{
  "vocab_size": 8192,
  "norm_eps": 1e-05,
  "positions": "rope",
  "init": "normal",
  "init_std_qkv": 0.0371,
  "init_std_o": 0.0,
  "init_std_up": 0.0371,
  "lr": 0.015,
  "decay_fraction": 1.0,
  "decay_shape": "square",
  "final_lr_fraction": 0.0,
  "batch_tokens": 131072,
  "train_tokens": 902600000
}
MLP neurons of a small language model. Each row is named by its layer, matrix (up: input weights; down: output weights) and neuron, and shows model dimensions 208-303. Each number is 128 + 24 x the weight over its row's rms, rounded and kept within 0 to 255. Numbers have three digits each.
After each neuron's rows, "fires on" lists the tokens most often at its 100 highest values on Wikipedia text that the model never trained on; "fires in" lists the words (lower case) most often at its 100 highest values on Wikipedia text that the model never trained on. A number after a token or word is its count.

L5.up863:130137138101148159165150132109156126123154154124100104086148102108156166124142133094118135141144160128184133130086117175141159139088127106151096167142159098110157111103109120144085142150149178145158107093116093115107115166150092136110087136172104099165131094107127146130120089093090120158
L5.down863:117110120110119138131143175130080123145146111125145138135115120149150091087130149123156104100145121128161173085105161112128137112113178135099158156143121157143117083157088116105120099108103106142096146108133156101132141136119120104121136122144094091112122164136123126134135112153109084136
fires on: " be" 20, "e" 18, " to" 18, " any" 6, " when" 5, "em" 4
fires in: "be" 20, "to" 18, "note" 8, "any" 5, "when" 5

L4.up976:128110130130164102152151136157139124121108131168100128115136081107118103173146150071139125116097135165112108121098155148111146123175098131174175138120123140111135089110187136132066096157129105125132157118112075132125206145132154109141093091133135102148114119155156144141150141090093146140
L4.down976:138133095111128157122093124119130158086128120135143107152147173133101131130120153121110130162077166106133150082133170122124127103120103129092105195157171170151162140154137127181135122111098120121117130146114144113151098144152116135117136091071108126125162148136139070134130194114125154099
fires on: " that" 22, "ped" 21, " code" 5, "ter" 5, " were" 4, "it" 4
fires in: "that" 22, "warped" 21, "code" 5, "were" 4

L6.up723:128132116121135115129130110120137125147105121123140129131134116183167158112148108130151139056128116127109153100149116113116074119069125143103143134121127103157134128096127110119099141151107078112165137147148093138144118133148138145152150079134123113155107101131099172118120122154175142148
L6.down723:143121151146129120138144140092088163150169099148162135155117117134118169125112106146125118146137123122131094108091107123113141134077120132108129093159093121135114158169146168161151155123139111166083147173113160129112103144131130130157121155146088124143106119134123096140069147138118139115
fires on: " of" 23, " several" 13, " other" 11, " few" 9
fires in: "of" 23, "several" 16, "other" 11, "few" 6, "two" 6

L6.up1110:143153095082113125111107149104133109119156174145115098102115129132127134128109133126151105168145152123144128149105129115128133161132133150157120136107148150160107147109133181161114126137137136151099124138145132159160136153078140140166087155176142154117111124110147140091160119183127153131
L6.down1110:105147127131164129073113169127138090148131139157163140097124122127133132128114168137186153146141171134150134165161146101107119147124143135132172114141120127157189112167159141149109138156147133181100172160140103122113119113081144223191119134154100128132118143148173180120164129147153141095
fires on: " as" 25, " G" 14, "g" 11, "As" 8, " As" 8, " well" 6
fires in: "as" 35, "well" 5, "had" 4, "gp130" 4, "g" 4, "goes" 4

L4.up858:138141131136121131178145108091128167101111148124140098109123118139096170071124111094138118123133092147105134134163125189136148150151118133118095087135118123086089101119151122116158130146095148171144140022155158163147134116180138158137126151147108168153119137103173119086134132131145118105
L4.down858:132126095114116100110134172134160135156136144134126166146109151125141109105163161110104146123134091117166107114168093153081155148100132106143148129101103134101143130099133185114135153149157097145119123140155126111120138106097114120110104092101146099110138148144135130088141109137110125093
fires on: " well" 33, " non" 12, "n" 8, "ly" 7, " most" 4
fires in: "well" 32, "non" 9, "innsbruck" 4, "most" 4, "career" 4

L5.up559:185098118157123140170159134141184145163148150094140129125142089145122155129155107161185114098111155118134075092097127187109136128143159096138101131152119151123115115141142114143123126122121134172070146150130118117085131113150129134110128106149080157098111113143128133106069093098133144158
L5.down559:117100116148117138127099138127126103122095128105129140109137154121141068105109134126206138084119102117123141119107215164089107131128113098141144159123115147125154125117136110122125144082128118140157121133135118140109099129129140118119107113114128135128109142103122118113152112140140162137
fires on: " In" 23, " in" 22, " By" 7, "In" 6, " on" 5, "Despite" 5
fires in: "in" 32, "by" 10, "on" 7, "despite" 7

L4.up770:127113140144139118150141150166161107115108103133105142086095086116143117137159100129190105121102138108117133075152127118134115099137139114129157151133088152140074112096131147090133095111100103138137111118156111161111126134108138053090150132164149106149102144088117126122135119121103097131
L4.down770:178096149167142148127122127100099087170095099119143128144125099091126151132130116133129110125134096153142104135112092165119130125145148122173160157134136139121139128122124146123113151127100091158158133154155102143157113144115162129117148138119138162154148164109128121169143139117103130114
fires on: " In" 40, "In" 19, " in" 15, " En" 5
fires in: "in" 59

L5.up853:149128112163106111135094177125140129167123121150136056098174114132148116132097146100136145110140148127106149149130111144171135152136155136113163162082121139106137145133091110138127116132118107136129147140116086168097159134128122114134100085146107153143111119135111120128112169140166135139
L5.down853:086157136096066145100121156104182124162086131109148112126148123141179102137141147134097156075126170133084137183165115142126115157134121100144140128113144139116120103124131115126075154120127121112126118137095112155123132097133153132114121147111136121125148119151127159127136124168115166136
fires on: " The" 43, " Country" 8, " Du" 5, "Th" 5, " It" 4
fires in: "the" 44, "country" 8

L6.up1322:131114124114179175110102146109122117147134111135107100129164135118142117109120117145201096118146129141115091109143130153154115125095198119111129129185149134119078151094109087161115081112145145165108139078153125086124132136105136078151163111131135142075091110141110142130090102139127126164
L6.down1322:124121115145066142147111142151075143110128149119115161140127136165136119122125098109135164115111083126122122118121111162135107128158106132161161107118131140121117125149186155100137135120154117135164090122104149154169127148081129098148139176097087129133142167106131112102114128113166102164
fires on: " from" 45, " of" 27, "e" 5
fires in: "from" 47, "of" 27

L8.up1478:124150133134129112102130124121129141139139152102115074106100124107102165114085110144150143121171123163136137107179104161135109130150118110064161129161126135117090103133142102119156154144133110144171168135119110146110110166131110081113166155140118135135095129135147105115107123177134129156
L8.down1478:128083129164138136094126163116107116156101129100151109160120131174175146139115099139174120123124125148125113149124156093160133121148142142121082103137142168133164139126099121117098087088126106132128143104173136143123130125111094079129108141120116135152117107151101123087136131121134135137
fires on: " to" 25, " as" 13, " in" 11, " of" 7
fires in: "to" 25, "as" 13, "in" 11, "of" 7

L5.up629:073161132103135078097110114105159122126128134109137164147113149137116107123120105124136090102173096122116105158133133096133173181119146158168104151121141156133111082150081131104129091165129130142086130139126104127111113097166138087159153133163127154134110112139110092134151135161143144127
L5.down629:102145115161122182076121084109138143112083098083155120114133093097100123119124139133142096129070117089151103114138136101160117147142127094128118193142102147109124166184147128122186101154144131155121117182121134084117136114122143129137099180121109121124173158104129136102150171084104104124
fires on: " of" 38, " at" 24, "ed" 4, "ry" 4
fires in: "of" 38, "at" 24

L8.up677:102111126137127141129123121116148142152118110123107144105087147137115069148173133157126150119139133100168119094194141082118126117081114138099094097154155109125105115110129141149150170120099119103139139139139120175140107124099115109084118140114137129098091177133102107103134143118118160164
L8.down677:098148148077174154122110105128106117138135122175134113100124143155128086094124147172105106125103110134121159138123132191124163130173149149121143094112117129087107154128135156135121134164132123121095146108120112168137113120092140148127156084141105144140150088160150130141100115124117116144
fires on: " such" 31, " of" 9, " by" 7, "ri" 5, "i" 5
fires in: "such" 32, "of" 9, "by" 7, "together" 5

L4.up790:148128118137190149152181114130148143121105134103111119152155125126152161161092081148156117163119115097174106107122125121100155136141125163139118156110147163118116132080146172126160132145141124094112132107120126111123123090085170103105103127085077116140117147145081121142092150127103130151
L4.down790:109111194140140141125137115124164117092122134091108134107109141129104087105128132139128178104111106106122138121122164137166150113175146112090076172126109122130100129149141162104140143106135140168105102119121140123138130105097139112101145162111111109143171155113112132114161182178124118153
fires on: " In" 58, "In" 17, "on" 5
fires in: "in" 73, "madonna" 5

L5.up957:155131108098104135110141128115150151108083164102162104086130203106125103123097095129127149148132126178145147172104123157092130118152109140181130147150137140128162136134107105126099060158127139123131085122162111165079140068166126136105127145123178099154145144125114104119152131119158109100
L5.down957:138132135107139128123117152144133122184100119114142118154137103114147132115186131117126183161136144122128136141141120111099138144158129130153123154123091167121147120182135142184137154184125151124102161171136073142173111137095078110156141118130119089071121148148099144087142116131134163127
fires on: " is" 19, " was" 15, " returned" 10, " appointed" 4, " currently" 4, " served" 4
fires in: "is" 17, "was" 15, "returned" 10, "appointed" 4, "currently" 4, "served" 4

L5.up1091:125156178103136127144137112107175125131135125096121133141056099115065148140115133106113151103135160118117078139131110115102136125135115126067149128142149213136125112130143073132118146134144116119158074105152137143120115148106102128115116087130128120070123106103121133094109109096147121156
L5.down1091:087132128124157155106124130165123173129133118082125134114158143066110145106111111148155114107122126117131123155143152145135119123153142144099126124121139113082087098119136123136164114133147123168158128139133136084139122162115118158144145102096178146087104112146123143110137111103139101090
fires on: " as" 29, " to" 14, " by" 9, " on" 7, " example" 6, "ing" 4
fires in: "as" 29, "to" 14, "by" 9, "on" 7, "example" 5

L4.up260:115157140111131093116157166147153132126142133127130104140106148161086105114093145149098124099130146108169147147141136127090094103151079146098171138099127129110122133101086102160128156124135163113116167129179159090119170164127134141103146166111138120075143120107085147159137123128144168137
L4.down260:103136138155146087147114104149134134125114116100161171112187140091123133137116144141152126112134148135092111100148112090132149143123152173127098128154113103112091097094178140134116148104161193123110120126087117147109087126091136117092109105135142173112102139193184105174125141123139159095
fires on: " by" 24, " about" 13, " of" 8, " in" 5, "ly" 5
fires in: "by" 24, "about" 13, "of" 8, "in" 5, "around" 4

L4.up1531:107148160159135146138170132064123153140092118107111127100107138119127134154129159095143121094128097144178153108147144114115145154142133136110126124127160117084127152120119137133154120143115122122156148117126101157135110105129133123103159107086159136183110147171114148106129167080085106105
L4.down1531:143136073159102131135146115126118114096090087140100154103103138116154122154118164162088124137130093118116161140170127148126140163181128091083102133166140137101110162128107154135139158108120136152105170124102164109134124109119158076107124083073133147132159135124146125134148115134114126141
fires on: " such" 32, " most" 8, " well" 6, " is" 4, " imp" 4, " plot" 4
fires in: "such" 32, "most" 9, "well" 5, "is" 4

L6.up903:151146085112104115096129141113105128157131099107113151127144148140116102162149121110139163102155110116123128093159140118138130108090094122118150159139100118100152113113103147110079094117124173136107097114126149136161141129134122113121140155145138093141168112155151109130178142114127129158
L6.down903:148128156125120115122120124068130145128133118108111123128126118139170107138152158108097166096123130097171088146120088117148120135101170126146110180163166141117129120135145139111147125156125124158136137074165112109151120120097088120121110118118181087149148093104106178119168138120099109151
fires on: " of" 46, " is" 15, "e" 10, "ge" 7, " Fa" 5
fires in: "of" 45, "is" 15, "famicom" 5, "video" 4

L8.up1121:152129101136136121130140152154142134137120174074108150117112167122159124147130113142114186117158131140109119165114114192115117107138156152155174104073130099162128110140116141124123125126110114148152115125131144117096107155137124131118098104141130129122157151169084134131102168133129132112
L8.down1121:102120146181123136102091131133111109156118094102114108141145119110110120115139102143083132135144081135138132113143180120122121111133102131166164153134153141124078146144130121133147132083146156142123110157159127105148101121101183141121150155140134142090120164125143088125107123132148085098
fires on: "0" 61, " M" 15
fires in: "0" 59, "m" 5

L6.up1225:152125130131140091117132126155128120128139085166088128100170145116160133126102140136126129154098132151119096117144107186164094136108101135132113091112126146150102128151088110160147173129116108135096118120139090183104146178153152122106105126136136170144119144106120144142111186135124120138
L6.down1225:174091149123102156161109099096155105104133091196096140118090129133155151156063130139136134154166117118139162133101115135136118076187104159110120168169100165151109131130097131152157100127090151149091155082115134166161144142077129102147117154140157123115173166103128111163140090100153104123
fires on: " the" 64, "The" 16, " The" 14
fires in: "the" 90

L5.up520:119148103124114129095123145128116157079200143153134164138102101130111146121143108135169155084121130089135111131132094126170098141117116126150101160122157098184106096123128127123161122139154110081107162123124153129121084119146135130107127166130149140090137090116117107106095134153111185122
L5.down520:149087097075154115122145131139079155136126145124084116114137103121122112125111114152153123099084106088096152143104144102101123129127084085105124117130123127126185139151128140114130151121147128167139092118087158081150135149144165131142133131119146172078154083102157150120122078160181080100
fires on: " that" 65, " of" 8, " at" 4
fires in: "that" 65, "of" 8, "at" 4

L4.up133:118105090143107153122136138123111159103119118118117116171103074120135133128082131121148133115136117136104099160157159111145134116112140132126176136128132156092114140125148162084104134132149159148090105110197145117145144081134124139134105144107159109113102146091130106120170111145112078146
L4.down133:174161133133135063140125135127076123136154146138108125165112122118131109142145111155109151168101121154151132127134158111127131155114121127149119167183073133133168063135135145111115118150114149117112126133144095119158127162136088105130158103143130164104119103117098108107132124109113099112
fires on: "born" 33, " with" 9, "g" 9, " born" 8, " starring" 6, " as" 6
fires in: "born" 41, "with" 11, "as" 7, "g" 7, "starring" 6

L8.up110:087124116136097151144132142162141106144159144148132132123127183132107166149135170113131098111149128168107138098171135126095160151117131152133138173131123140140136136113113131128108165122129134155117136137177123102102095129139108088113135163117139122165129099132092113117117107156127153146
L8.down110:157123150144156100148133132125157152113065114147123081149118120146142175141113118129112113127111114134086121131122153108146153052111115138127193159131139135175097126135142151096150144106155114163131144149109156100143130172158125128137105156111137123150127119124158127167112134138111155079
fires on: " of" 40, " All" 19, " all" 12, " four" 6
fires in: "of" 40, "all" 22, "four" 6, "five" 4